python train.py --n_layer=9 --d_model=704 --n_head=11 --n_kv_head=11 --head_dim=64 --d_mlp=1408 --vocab_size=30230 --activation="tanh_gelu" --norm="layernorm" --norm_place="pre" --norm_eps=1e-05 --positions="rope" --rope_base=10000.0 --rope_fraction=0.5 --qk_norm=false --attn_scale=0.125 --bias="all" --tie_embeddings=false --parallel_block=false --init="trunc" --init_std_qkv=0.0253 --init_std_o=0.0 --init_std_up=0.0253 --init_std_down=0.0 --optimizer="adam_variant" --lr=0.000369 --beta1=0.95 --beta2=0.98 --weight_decay=0.48 --lr_head=0.00545 --grad_clip=1.0 --warmup_steps=597 --schedule="wsd" --decay_fraction=0.268 --decay_shape="linear" --final_lr_fraction=0.05 --batch_tokens=131072 --seq_len=768 --doc_mask=true --train_tokens=1358000000 --steps=10361 --dataset="wikipedia_en"
MLP neurons of a small language model. Each row is named by its layer, matrix (up: input weights; down: output weights) and neuron, and shows model dimensions 208-303. Each number is 50 + 12 x the weight over its row's rms, rounded and kept within 0 to 99.
After each neuron's rows, "fires on" lists the tokens most often at its 100 highest values on Wikipedia text that the model never trained on. A number after a token or word is its count.

L2.up1236:56 57 28 72 43 63 37 50 16 33 67 45 53 46 44 47 69 45 79 61 35 46 74 22 16 49 53 50 27 53 49 65 47 39 53 50 49 71 58 52 41 50 56 49 45 67 48 40 45 51 47 64 42 49 56 67 38 39 64 43 35 34 59 67 57 45 50 46 50 32 70 52 48 56 32 39 47 41 49 63 35 40 35 61 58 63 51 52 67 54 42 41 46 36 56 68
L2.down1236:64 64 56 63 63 43 59 94 31 49 58 65 48 47 25 61 56 45 58 54 49 62 57 43 50 54 66 50 37 48 48 58 47 59 57 54 71 60 49 36 62 42 77 39 51 48 40 32 81 46 43 49 43 41 51 39 45 35 60 49 61 54 42 51 53 35 38 35 51 40 58 43 55 60 40 55 38 48 54 62 51 53 48 41 47 70 49 65 38 44 48 51 41 36 32 35
fires on: "." 35, ")." 13, ";" 13, " |\n\n" 9, ":\n\n" 7, "\n\n" 4

L2.up229:37 54 64 70 43 42 46 65 47 55 49 55 39 47 73 51 64 48 64 61 51 66 42 46 65 55 42 50 59 66 43 57 55 62 21 49 27 51 64 59 57 51 65 87 17 59 61 46 48 42 31 66 28 34 59 45 61 44 46 53 33 41 43 41 71 64 66 45 57 67 49 44 46 45 38 26 46 56 32 50 69 47 59 30 50 46 39 42 57 52 45 63 47 55 49 72
L2.down229:77 56 49 36 59 49 66 41 46 44 41 44 41 55 59 31 35 43 41 29 53 49 59 51 43 52 43 59 52 36 46 42 36 49 61 66 60 15 50 58 66 56 34 47 89 58 49 49 52 61 50 45 51 72 26 38 41 55 54 51 59 58 71 42 53 37 31 53 47 51 54 26 48 52 40 80 46 52 52 53 33 51 31 85 57 53 54 46 43 38 60 44 40 37 40 37
fires on: " of" 33, "as" 10, "ed" 8, " as" 7, " on" 4, "ie" 4

L2.up63:63 71 38 53 56 89 64 54 47 54 70 63 48 46 46 55 41 46 56 44 73 49 55 46 39 38 45 57 31 40 41 72 43 61 59 51 50 51 51 38 53 39 61 51 55 34 67 43 39 51 43 56 67 30 58 48 48 53 57 44 49 65 47 36 73 62 59 41 56 64 52 45 58 50 74 50 57 53 68 50 51 49 45 25 44 66 49 46 52 44 58 41 45 70 36 48
L2.down63:56 47 53 37 55 53 40 54 57 31 43 69 58 48 50 40 22 64 54 44 45 58 46 48 34 45 37 64 48 38 53 25 72 55 49 50 46 68 59 62 59 60 26 52 44 59 40 43 51 26 51 58 47 64 65 46 38 51 47 62 61 53 68 51 32 52 49 33 63 63 48 59 45 62 43 62 45 53 53 58 53 32 37 41 35 47 58 54 35 30 65 46 56 76 44 33
fires on: " and" 24, " to" 23, "." 8, " of" 7, " with" 7

L3.up631:57 51 84 29 58 68 54 40 44 60 52 58 49 43 55 39 37 43 72 52 59 60 34 60 57 52 48 34 61 29 78 58 49 44 63 57 60 37 48 25 71 36 62 35 72 56 42 36 52 39 38 56 60 44 41 37 57 52 50 65 36 63 63 56 61 69 36 33 71 58 32 49 39 55 68 26 56 59 61 39 39 50 34 50 72 45 46 26 64 57 69 42 54 43 56 40
L3.down631:54 50 42 40 49 66 45 43 52 57 57 38 64 75 77 53 49 56 55 61 55 45 38 53 50 61 22 71 60 41 60 49 65 52 30 41 55 46 77 48 57 48 42 48 67 48 76 34 48 67 60 44 53 66 37 45 47 67 64 70 34 45 48 42 65 28 46 64 36 38 59 38 52 58 50 47 44 41 80 50 45 45 43 58 64 46 73 49 68 48 40 60 51 45 51 24
fires on: "0" 65, "1" 8, "with" 8, " for" 4

L2.up1172:70 39 47 46 40 59 57 30 54 34 53 36 48 45 56 52 33 53 61 44 58 47 66 48 47 50 57 57 46 53 55 61 45 76 47 44 55 82 38 35 53 44 54 52 51 58 41 34 53 43 43 55 57 54 56 27 43 67 60 39 51 38 32 59 44 52 73 26 53 26 42 46 59 40 68 51 60 63 53 71 56 61 49 24 36 53 56 64 40 47 54 51 58 54 66 37
L2.down1172:31 72 67 25 50 50 46 46 52 54 41 44 37 41 58 61 52 73 56 51 59 28 55 37 35 51 44 37 50 64 51 64 49 40 54 34 19 65 63 42 50 46 57 59 29 37 50 52 44 70 16 49 72 74 59 43 54 51 54 67 59 48 64 59 50 62 36 41 59 55 69 40 42 69 60 41 31 65 54 59 64 54 28 71 55 53 55 37 61 55 19 62 60 60 36 42
fires on: "9" 46, "oma" 12, "8" 10, "0" 9, " &" 4

L2.up1233:49 48 51 35 27 88 37 40 56 67 50 54 43 26 63 41 55 54 50 58 52 65 34 43 36 38 63 38 60 56 29 62 50 57 50 26 55 59 31 57 53 47 68 43 59 57 32 47 34 36 45 45 58 48 61 67 37 51 48 60 41 54 61 50 55 56 51 24 53 61 46 32 38 62 53 49 54 38 52 55 54 15 60 67 47 78 48 68 39 59 63 31 42 45 43 41
L2.down1233:52 60 46 42 36 35 47 80 57 74 43 43 39 74 50 43 56 59 78 46 65 46 57 25 34 61 42 51 34 38 48 73 42 45 26 49 60 31 50 55 56 59 67 45 49 50 43 46 55 55 47 48 31 52 71 59 66 39 57 50 70 41 60 47 68 43 27 48 47 42 55 63 49 83 48 51 54 54 35 70 69 61 61 49 68 57 61 50 40 47 55 59 47 61 54 65
fires on: " of" 16, " in" 14, "m" 10, " In" 7, " cause" 4

L2.up251:51 61 49 42 62 57 54 58 47 84 59 45 27 36 48 46 50 63 66 20 44 54 47 90 47 43 40 49 56 47 37 50 68 42 55 68 38 54 53 49 51 60 35 34 63 57 54 47 19 43 50 68 31 46 41 35 54 46 61 28 54 61 59 41 47 64 58 49 68 50 58 19 30 66 66 42 40 51 57 37 41 51 49 43 75 59 46 56 53 49 51 46 47 61 52 38
L2.down251:51 70 47 54 39 38 54 58 33 36 58 49 65 63 49 63 60 67 63 59 64 52 61 30 40 81 56 54 51 46 55 61 35 63 35 53 40 32 60 62 42 31 40 65 42 37 70 74 57 64 36 57 40 57 37 59 47 57 44 57 61 46 52 38 57 62 38 46 49 65 30 63 63 58 30 35 54 50 54 62 57 57 47 43 19 53 56 48 42 71 58 62 48 49 58 49
fires on: "0" 16, " by" 12, "m" 9, "1" 9, "c" 8, "s" 8

L2.up497:54 43 43 52 12 39 34 65 45 52 39 60 39 33 50 49 39 40 63 52 52 55 58 51 38 29 40 71 73 39 52 43 38 58 40 60 53 40 71 37 56 44 41 41 54 46 52 45 34 57 32 57 45 43 56 53 10 59 68 49 49 68 64 62 64 70 63 51 39 60 53 40 48 33 51 55 61 58 63 44 05 39 27 63 42 42 32 18 40 66 58 32 34 33 60 54
L2.down497:49 63 80 37 59 43 55 67 43 55 67 42 47 36 43 38 37 70 53 51 64 65 34 52 44 37 44 55 49 62 53 46 53 25 75 36 49 42 54 57 27 47 44 68 49 42 30 54 54 49 59 48 32 48 28 82 72 51 74 53 72 48 39 28 37 45 48 43 59 60 46 50 55 60 53 63 42 60 56 52 47 34 65 35 52 54 44 44 51 40 51 42 37 35 33 39
fires on: "9" 31, ":" 13, "an" 8, "0" 7, "ö" 5

L2.up851:63 58 58 56 39 74 52 55 57 56 53 44 62 51 66 51 56 48 35 57 45 64 35 48 54 72 73 44 50 63 55 43 46 47 67 48 67 60 34 63 52 51 48 46 84 65 42 68 51 48 36 74 39 23 73 33 41 42 69 40 32 45 50 69 50 65 32 37 54 49 65 54 49 35 65 53 39 38 46 55 42 67 43 79 51 71 52 38 56 49 77 60 48 40 50 48
L2.down851:43 57 33 56 24 29 58 54 68 58 38 55 63 50 58 67 34 47 26 50 66 45 28 28 53 38 59 59 42 36 70 39 58 26 49 40 35 63 34 48 50 51 45 51 48 52 49 47 57 47 35 54 36 48 45 71 60 50 41 66 20 47 47 58 34 30 69 41 36 50 49 28 41 37 54 38 50 54 61 53 31 39 53 32 59 55 43 45 46 46 35 81 52 52 54 75
fires on: " and" 19, " to" 12, " sp" 5, " turn" 5, " them" 5, " over" 4

L3.up1068:52 66 57 42 66 40 53 39 58 39 43 48 52 53 52 67 53 51 47 50 66 79 47 65 68 43 39 35 51 37 45 59 42 59 55 51 46 48 68 48 41 56 62 69 47 61 66 51 43 57 49 64 64 26 48 45 26 35 57 43 50 50 62 48 44 46 71 36 36 56 43 44 29 41 48 49 64 55 34 38 36 46 42 49 60 19 55 69 80 43 46 58 56 61 61 25
L3.down1068:40 51 67 53 40 43 50 52 65 51 43 35 43 55 47 33 76 41 42 42 64 45 44 42 56 52 63 53 67 60 40 45 43 49 39 21 48 43 38 56 50 43 34 35 35 52 49 60 64 67 47 33 29 61 69 70 53 77 57 60 38 53 61 49 60 39 28 37 45 37 37 54 43 18 46 46 39 53 31 64 23 62 51 51 57 51 36 48 49 52 44 38 37 37 52 87
fires on: "0" 15, "th" 13, "st" 10, "–" 10, "rd" 9, "nd" 5

L3.up1344:43 38 41 34 42 73 51 47 47 72 51 53 38 21 77 41 51 51 55 55 81 56 65 61 59 33 47 46 35 53 48 47 42 74 65 67 47 61 42 27 55 52 56 26 62 38 38 73 46 45 51 51 41 53 63 26 36 58 53 75 47 48 63 59 54 40 45 33 38 68 45 63 40 65 42 41 45 60 31 72 53 54 80 67 36 38 43 55 46 68 64 45 46 64 50 34
L3.down1344:45 49 49 46 38 55 54 73 34 67 29 53 47 64 62 38 32 53 49 51 51 56 46 48 69 38 31 58 62 62 64 70 39 50 74 32 53 46 71 42 28 72 38 65 54 47 58 50 47 57 45 71 39 43 35 45 61 31 46 46 55 48 51 50 29 50 64 74 30 62 63 46 47 52 54 28 48 56 62 52 37 46 50 43 51 38 46 54 60 51 72 54 51 37 69 48
fires on: "." 38, " in" 11, " player" 10, " of" 6, " front" 4

L2.up1136:55 72 43 42 72 60 46 61 51 54 61 38 30 65 45 43 53 50 60 59 53 81 49 44 28 47 41 52 54 40 74 47 40 38 39 34 36 44 41 69 54 32 41 57 53 61 59 47 46 33 20 40 38 39 31 55 41 60 52 40 52 38 43 42 62 47 74 49 37 68 46 53 26 56 59 43 45 51 37 42 59 61 39 47 51 54 37 68 40 77 47 39 27 46 38 63
L2.down1136:44 44 65 58 23 44 44 49 57 58 49 57 61 35 55 36 46 59 51 52 46 57 41 34 73 43 72 46 50 57 57 33 36 46 67 66 45 54 41 60 48 64 33 62 53 53 46 32 56 48 57 56 42 63 74 38 53 42 26 70 37 49 57 58 51 46 43 36 41 46 44 57 46 43 47 30 56 43 40 47 43 44 38 56 50 43 48 37 45 42 27 49 77 56 56 38
fires on: "s" 28, " of" 8, "i" 8, "ing" 6, " to" 5

L2.up22:54 56 37 70 47 52 57 66 61 60 48 59 55 35 49 39 53 37 53 57 71 90 35 60 48 43 41 32 18 40 71 41 26 40 33 78 46 47 45 50 52 42 42 47 52 37 35 69 45 44 38 64 52 55 50 41 72 25 34 48 61 66 58 44 69 51 64 54 60 54 30 60 34 73 33 45 49 56 52 63 51 41 63 45 80 57 37 65 43 49 61 19 44 23 45 47
L2.down22:45 53 70 24 41 44 64 65 42 59 58 59 37 59 54 37 46 24 41 63 33 40 47 55 36 57 49 64 77 69 40 48 50 53 64 51 48 74 58 49 53 57 67 37 32 38 61 50 60 53 50 50 50 54 34 52 39 78 71 45 41 43 36 49 21 46 44 44 64 12 45 33 32 29 72 48 49 69 29 49 52 76 33 72 51 39 44 49 66 38 34 47 50 62 49 60
fires on: "ing" 30, " of" 25, "9" 12, "-in" 6

L2.up1325:53 42 57 54 45 70 30 44 47 55 50 47 38 21 43 53 66 49 65 54 54 44 49 54 55 47 43 60 34 30 39 65 63 38 65 38 45 61 63 43 41 25 49 42 56 55 31 46 51 67 54 60 47 54 71 45 48 44 68 51 37 80 60 69 51 60 38 46 58 41 69 35 33 52 47 45 46 45 21 55 44 55 67 67 54 57 43 41 38 73 71 62 37 37 46 50
L2.down1325:46 61 61 53 59 46 48 93 37 61 57 58 48 53 36 60 58 52 59 49 56 47 44 50 51 50 46 61 40 41 57 43 42 47 38 51 48 68 48 45 57 58 57 48 48 40 41 51 36 38 42 62 43 62 45 50 48 48 45 63 76 52 53 64 43 22 40 34 66 61 52 52 52 54 48 51 41 48 48 61 67 54 53 53 52 68 51 57 49 61 31 50 65 45 52 44
fires on: ".\n" 19, "===" 15, " |\n\n" 12, ":\n\n" 9, "\"\n" 4, "====\n\n" 4

L2.up747:53 48 63 29 33 53 47 59 22 54 56 62 66 30 67 49 49 68 50 56 51 49 56 51 60 56 50 67 43 46 61 60 49 49 64 43 48 33 54 48 55 41 40 33 46 49 66 37 28 61 52 56 49 54 68 54 16 57 42 42 48 53 62 60 39 54 44 29 64 61 49 47 47 62 70 44 53 48 44 48 29 32 58 50 54 56 46 39 61 68 32 51 51 41 44 11
L2.down747:44 66 48 66 43 58 72 65 46 40 48 46 31 48 41 44 46 60 49 70 64 31 45 44 56 56 45 41 66 49 36 44 62 52 73 58 51 41 66 71 54 38 65 61 25 59 59 49 48 65 39 49 66 56 47 38 74 88 69 49 55 75 18 45 37 26 49 57 45 27 55 51 42 51 54 42 40 42 58 58 71 48 51 41 36 35 62 67 37 65 51 71 72 64 51 46
fires on: "s" 30, "9" 16, "." 16, "0" 10, " made" 6, "V" 4

L2.up660:63 49 39 58 46 61 47 63 63 52 59 48 53 34 43 46 68 55 64 47 58 78 45 51 65 67 45 40 53 43 69 51 49 47 58 49 48 47 49 34 66 39 29 50 59 45 39 50 45 35 56 42 71 67 66 40 50 42 31 42 26 53 33 62 58 59 64 53 61 60 67 25 37 65 41 44 39 47 21 63 43 42 59 44 48 55 59 52 53 73 60 53 38 48 48 32
L2.down660:46 56 54 48 70 66 41 61 31 55 37 27 68 58 48 45 35 63 40 61 39 35 48 31 66 75 55 68 64 57 41 29 41 52 36 41 49 61 29 47 36 50 45 68 16 56 48 45 52 51 43 47 52 45 39 39 50 47 51 60 54 35 63 36 61 31 60 59 54 30 43 66 48 28 47 41 58 44 84 38 71 60 37 47 42 50 58 43 60 46 55 38 66 22 62 53
fires on: " of" 34, "9" 21, " following" 15, " presence" 4, " state" 4

L2.up1378:44 61 51 52 41 56 46 53 54 62 51 54 65 48 47 59 51 51 67 46 54 38 40 56 55 52 51 35 59 57 43 34 50 40 48 48 33 42 28 67 47 61 31 48 43 29 43 46 36 41 57 71 57 36 51 47 48 43 58 58 41 58 59 51 57 61 61 31 51 46 51 32 31 44 39 56 72 41 39 61 72 35 39 57 85 54 25 23 22 46 39 40 33 45 48 44
L2.down1378:47 44 63 45 54 24 58 62 53 57 64 45 25 45 42 17 45 49 31 64 53 51 51 67 57 40 38 51 41 52 61 46 39 40 60 39 48 55 49 42 43 41 70 72 53 52 33 45 58 56 49 48 34 57 46 32 73 59 64 55 51 54 69 40 53 26 37 60 44 62 43 58 43 50 39 54 39 54 64 44 29 27 58 28 54 57 58 49 52 49 40 35 42 51 51 67
fires on: "9" 38, "8" 10, " production" 8, " On" 7, "7" 6, "2" 4

L2.up1332:46 60 51 59 53 42 37 47 51 64 67 39 65 39 63 40 35 55 40 39 41 49 50 67 56 39 64 68 39 72 62 47 45 60 66 51 49 46 53 70 48 48 50 36 86 54 40 48 38 51 37 56 60 48 66 56 60 57 49 58 44 62 61 69 73 49 32 40 62 41 61 50 42 32 48 56 68 41 84 52 47 47 34 54 44 60 62 56 63 72 85 28 39 41 23 36
L2.down1332:73 32 54 51 54 57 59 50 53 36 21 35 54 39 48 70 43 36 33 58 32 50 41 64 63 47 48 68 54 52 34 63 54 64 54 57 72 47 54 50 43 43 46 28 53 61 76 48 49 61 35 42 42 49 27 54 49 48 29 30 75 36 59 37 64 37 38 31 45 41 37 49 47 30 74 52 60 41 46 24 44 34 41 43 51 48 48 66 42 68 68 38 42 31 57 54
fires on: " to" 28, " San" 12, "." 11, " and" 8, "s" 7

L2.up1283:51 61 67 44 45 58 43 66 42 42 55 63 46 42 40 52 37 58 64 31 71 73 43 43 44 33 52 41 51 38 55 59 57 40 64 54 38 51 52 48 57 50 45 43 45 35 20 65 53 41 56 59 67 56 39 45 70 60 38 34 52 55 53 48 41 64 48 36 51 53 52 59 47 69 47 31 62 52 45 52 63 50 55 55 43 56 58 28 55 55 54 41 29 62 31 52
L2.down1283:66 44 25 57 46 43 45 43 54 48 33 46 63 54 57 50 58 71 65 64 38 35 43 32 65 60 51 66 29 56 51 58 61 42 42 39 50 61 53 44 46 38 61 79 39 58 57 39 47 31 30 67 44 50 47 44 62 40 60 74 43 50 45 46 43 36 42 48 57 39 48 20 69 25 53 57 57 44 70 54 42 48 64 51 43 52 56 66 68 24 53 50 63 33 63 43
fires on: "–" 15, " with" 14, "-" 12, " of" 11, "ate" 8

L3.up1013:49 46 52 66 72 75 41 43 46 38 79 69 52 65 56 43 57 40 49 63 40 62 54 56 60 26 35 49 35 45 61 40 56 69 56 50 47 59 53 19 58 48 53 38 65 52 47 45 56 65 59 44 50 46 71 50 52 42 52 71 52 34 24 67 49 40 42 46 29 52 81 60 49 49 69 60 49 74 60 72 54 36 53 79 49 58 40 70 50 58 80 62 49 37 53 46
L3.down1013:67 53 55 51 61 39 47 52 52 37 29 42 65 49 74 52 39 56 47 39 50 44 65 61 36 34 52 46 82 46 46 69 49 62 48 48 88 45 45 42 44 35 56 62 43 43 49 49 40 48 50 53 41 53 51 43 32 33 30 36 58 59 49 65 45 60 44 47 58 31 43 50 51 30 49 43 47 48 57 54 78 61 34 49 50 58 49 31 68 51 46 25 49 42 45 43
fires on: " of" 28, "h" 11, "." 10, " and" 9

L2.up1286:49 46 53 57 45 56 62 29 46 49 60 43 42 38 44 59 51 33 56 66 32 48 35 30 34 33 71 54 68 57 44 65 34 68 44 57 41 38 36 54 67 55 45 63 51 64 71 41 72 48 40 49 45 29 39 58 61 57 48 32 44 43 65 56 38 43 42 49 63 61 58 68 31 55 51 49 36 50 43 52 54 34 59 47 46 45 52 63 50 52 52 58 51 39 38 55
L2.down1286:78 53 68 44 40 27 62 64 51 60 22 57 60 51 48 48 47 47 38 24 55 70 47 58 51 62 44 36 53 39 61 38 77 64 47 38 51 38 35 71 60 60 41 53 30 74 45 30 28 24 62 46 57 80 46 38 57 65 58 45 56 38 49 73 60 55 28 65 34 63 38 45 51 42 37 42 41 59 45 52 29 39 29 54 52 44 38 44 31 43 52 40 39 50 67 44
fires on: " of" 22, " from" 21, " Conservative" 6, "ots" 4, "ent" 4, "ed" 4

L2.up1343:31 65 05 63 56 45 45 42 53 69 59 42 51 47 52 40 52 52 58 40 51 47 22 47 63 54 46 52 34 57 57 42 50 42 55 45 27 55 64 35 50 60 39 63 53 50 47 32 22 52 44 60 53 40 56 58 60 49 82 47 30 42 52 48 63 29 63 48 51 49 61 47 44 25 37 43 44 53 45 41 47 34 60 43 48 45 51 52 44 63 41 23 32 62 45 58
L2.down1343:53 46 50 51 55 41 47 37 62 44 54 57 30 41 27 42 52 64 54 68 63 47 55 39 58 49 42 41 46 59 51 36 47 37 30 52 60 55 40 42 56 24 69 54 54 68 32 47 57 44 47 58 52 43 49 41 47 42 76 37 74 58 59 35 41 48 57 48 53 50 59 47 44 76 65 25 41 56 46 47 47 34 58 55 65 68 33 29 61 37 55 47 20 66 29 69
fires on: "9" 28, "2" 21, "heads" 4, " Records" 4

L2.up262:53 52 45 27 38 65 39 62 46 61 51 70 54 36 70 34 45 47 49 64 49 37 46 43 44 25 40 39 50 37 47 51 30 73 40 39 50 37 50 47 39 47 36 61 65 42 37 63 50 52 44 59 48 53 68 37 65 23 40 51 47 59 43 57 58 80 63 52 31 34 56 49 43 65 54 34 47 47 55 50 48 75 40 50 64 52 48 75 30 52 31 27 54 35 57 39
L2.down262:58 60 42 35 47 44 66 70 24 46 59 59 69 52 60 43 56 57 29 42 52 54 43 69 61 56 32 29 51 65 55 36 46 53 45 35 59 53 58 58 56 89 33 47 76 59 54 48 36 46 65 21 51 60 64 41 35 43 61 32 31 30 36 41 35 40 45 79 31 62 49 27 37 55 46 59 43 43 59 50 56 62 52 54 43 52 51 44 54 51 50 60 51 50 44 35
fires on: "0" 94, " g" 5

L2.up1179:67 41 45 51 35 47 52 61 62 78 60 56 69 58 49 46 38 33 51 51 51 62 51 47 60 36 58 30 38 68 39 57 49 59 61 54 41 40 29 38 37 62 55 61 52 49 41 55 56 48 48 28 41 51 58 54 49 49 60 41 51 44 51 36 57 76 70 52 50 42 55 37 50 76 53 32 37 40 57 55 46 56 40 48 44 37 56 52 66 35 39 53 73 61 72 44
L2.down1179:55 66 56 37 61 44 52 68 45 54 54 66 45 35 50 43 55 52 36 56 67 47 47 40 63 65 51 50 41 34 59 37 46 57 38 43 49 36 18 54 49 51 62 36 65 39 36 59 19 36 47 42 39 69 63 48 40 67 47 66 47 30 45 35 43 63 35 57 22 53 43 49 55 48 35 55 59 38 50 57 27 38 30 65 62 61 37 44 43 39 64 60 48 47 50 39
fires on: "0" 100

L3.up1228:44 46 43 54 47 56 64 55 61 40 61 65 55 53 62 42 65 32 51 62 64 39 44 29 51 39 53 44 54 69 42 35 63 72 56 53 33 52 69 44 42 58 60 42 43 61 45 48 30 65 49 45 48 31 57 32 36 55 49 62 61 56 46 60 50 40 50 51 50 56 59 56 61 42 49 59 42 41 49 54 46 60 50 48 31 40 54 42 68 35 61 40 42 55 67 37
L3.down1228:44 47 70 44 61 43 51 51 57 55 57 54 56 46 38 53 39 51 39 70 61 61 69 56 36 51 45 52 64 34 52 53 62 58 58 59 27 81 53 40 50 62 56 36 34 42 43 27 54 47 56 54 70 72 43 30 49 35 58 39 57 52 45 47 32 42 50 40 44 73 19 68 30 53 48 51 33 63 49 43 48 53 54 50 24 46 39 60 68 57 42 51 66 67 56 67
fires on: "," 21, " to" 14, " that" 12, "." 9, " as" 6, " by" 6

L2.up1354:39 79 61 48 37 44 68 58 46 61 51 49 47 53 55 52 47 63 52 37 70 88 34 55 69 35 45 41 50 41 31 53 43 48 33 50 50 33 59 59 40 37 69 62 70 59 54 59 59 59 49 77 61 52 19 50 48 44 53 50 58 78 49 59 40 67 52 64 49 48 67 51 51 66 38 45 26 54 32 43 64 39 45 37 34 59 56 44 45 65 65 59 18 46 44 40
L2.down1354:58 57 45 60 17 47 35 29 68 50 54 46 74 34 35 41 53 35 48 41 53 32 55 36 29 37 76 44 38 40 65 60 53 48 53 52 63 51 44 44 56 64 68 61 27 73 71 51 45 16 37 51 34 43 66 32 54 55 65 68 32 30 45 29 68 43 44 41 65 56 34 42 42 32 44 40 57 43 50 42 44 52 34 86 65 42 41 55 40 48 68 48 73 61 66 63
fires on: " of" 32, "–" 27

L3.up491:52 31 58 54 56 59 70 62 31 57 40 46 38 41 62 46 57 32 33 63 39 60 36 54 33 52 48 63 47 54 38 31 55 57 54 72 35 20 53 59 22 59 23 49 41 49 44 65 38 71 47 53 49 43 37 31 54 35 46 39 40 40 42 74 66 53 47 47 36 57 73 48 48 55 54 62 63 68 57 43 37 53 45 55 69 55 66 36 62 55 54 43 46 50 33 30
L3.down491:59 52 57 46 57 40 42 82 74 33 57 60 53 35 40 40 51 39 73 52 55 55 68 53 50 43 55 36 50 44 44 41 31 54 62 55 54 67 39 41 35 46 50 34 45 51 52 43 51 54 71 44 51 74 42 23 51 61 44 61 56 75 47 63 42 47 54 41 53 66 38 59 52 32 52 45 41 33 39 51 43 62 50 41 54 47 69 67 65 35 57 48 49 52 46 53
fires on: " that" 17, ":" 11, " votes" 9, " to" 7, " as" 6

L3.up143:59 38 36 47 61 32 73 64 28 69 73 33 51 42 38 40 42 54 52 58 55 62 57 70 41 54 56 31 42 46 52 53 46 44 46 66 40 60 51 37 43 53 34 39 70 33 56 44 47 82 51 74 61 53 44 59 44 55 40 45 38 67 72 42 73 68 43 54 67 58 61 53 69 52 57 61 47 47 58 75 49 20 57 37 59 60 50 50 43 57 66 52 36 60 44 51
L3.down143:43 59 40 60 30 63 44 66 65 42 45 55 47 57 50 37 59 43 55 48 36 49 50 47 61 65 47 43 57 54 41 56 39 54 66 60 40 27 54 69 60 35 41 58 33 56 43 42 50 28 28 29 41 63 51 46 55 65 50 45 78 45 44 47 41 43 69 55 34 42 35 45 53 65 56 39 37 41 56 37 61 63 46 65 61 52 43 38 62 53 56 26 50 45 53 51
fires on: " and" 27, "," 16, " " 9, " –" 8, " of" 7, "9" 5

L2.up451:51 57 40 51 55 70 37 46 54 37 56 51 54 45 50 66 59 52 60 40 60 41 36 43 48 53 51 52 73 59 55 43 38 55 58 42 65 40 32 34 58 45 54 44 33 70 55 48 39 55 47 34 59 56 61 38 42 84 43 67 42 60 37 56 44 51 46 38 64 57 67 64 56 31 53 33 35 62 43 48 42 43 54 57 32 45 61 32 37 37 50 42 40 33 62 44
L2.down451:62 34 62 71 33 55 39 50 67 49 55 52 35 42 49 47 53 46 52 57 57 60 65 38 34 53 37 37 66 65 54 66 63 60 82 57 53 52 55 75 68 57 44 49 51 50 40 57 53 56 47 65 77 35 56 43 60 29 65 39 62 43 51 59 52 55 69 42 45 57 52 52 50 66 50 60 52 41 63 55 40 43 31 49 42 46 47 49 55 50 27 36 54 59 38 46
fires on: " to" 18, "." 11, " only" 8, " St" 8, "1" 6, " cause" 5

L2.up800:65 62 27 48 34 69 64 52 66 52 51 34 49 24 47 38 68 53 57 68 42 47 46 45 48 45 43 49 57 46 61 54 62 37 52 69 45 51 45 53 55 31 44 58 49 55 29 41 53 47 67 33 43 48 35 46 46 38 46 54 33 54 59 46 53 44 50 25 68 61 43 39 40 40 59 33 50 43 46 43 45 60 80 43 44 42 38 70 46 39 63 41 49 61 42 48
L2.down800:37 57 93 60 55 43 53 29 58 60 52 46 50 54 52 34 75 58 63 41 52 59 39 56 48 47 42 45 63 40 61 70 42 41 52 40 49 53 63 54 45 34 45 58 56 54 27 49 29 39 45 46 50 43 33 44 52 40 65 65 29 51 58 40 42 41 58 49 46 64 40 52 19 57 35 47 40 47 41 62 39 34 33 46 71 27 44 49 67 44 42 69 61 67 47 52
fires on: " State" 32, " MS" 5, " Notre" 4, " Vanderbilt" 4, " state" 4, " Rice" 4

L3.up1124:47 44 56 98 71 32 36 40 57 59 69 30 47 46 61 51 44 45 36 63 66 33 44 50 65 63 46 40 56 35 75 59 50 40 40 36 51 54 42 77 64 56 57 55 42 60 40 44 49 59 54 50 41 35 45 49 61 50 64 46 50 52 31 59 48 47 48 35 35 52 59 46 60 43 54 41 49 44 44 40 22 53 58 51 63 41 64 50 58 46 44 44 26 67 48 45
L3.down1124:62 72 47 32 50 39 57 47 57 52 46 68 46 35 46 43 59 68 44 62 52 58 59 59 56 54 53 53 46 53 19 49 60 53 56 61 65 74 44 56 48 51 24 57 52 55 50 38 61 55 47 46 54 43 66 48 40 51 31 46 50 49 51 61 32 56 74 47 42 31 45 40 15 53 46 63 38 43 53 47 35 37 36 53 51 55 44 40 47 43 12 50 58 29 58 44
fires on: " " 30, "is" 9, "8" 6, " Steel" 5, "im" 5, "ic" 4

L3.up1378:61 49 54 53 49 69 75 47 24 80 49 52 52 43 48 49 47 69 73 45 51 54 47 43 53 51 32 27 68 43 54 53 68 34 45 60 64 51 58 62 56 38 62 52 36 56 31 49 34 61 15 73 52 52 56 50 65 63 67 51 57 61 49 70 45 53 43 44 67 46 57 56 51 58 58 53 37 50 44 57 47 34 40 25 57 56 51 53 48 46 65 56 44 53 51 66
L3.down1378:62 40 40 63 42 40 51 51 49 44 38 53 52 82 52 75 46 38 45 42 51 78 42 53 41 45 32 69 45 57 47 50 50 59 53 35 50 55 36 48 48 21 46 49 58 49 64 44 59 44 70 46 37 46 49 53 28 30 40 46 28 51 56 46 42 56 73 65 31 63 61 48 58 47 50 41 51 60 45 61 52 51 59 42 63 48 70 66 59 72 55 52 46 58 51 39
fires on: "1" 88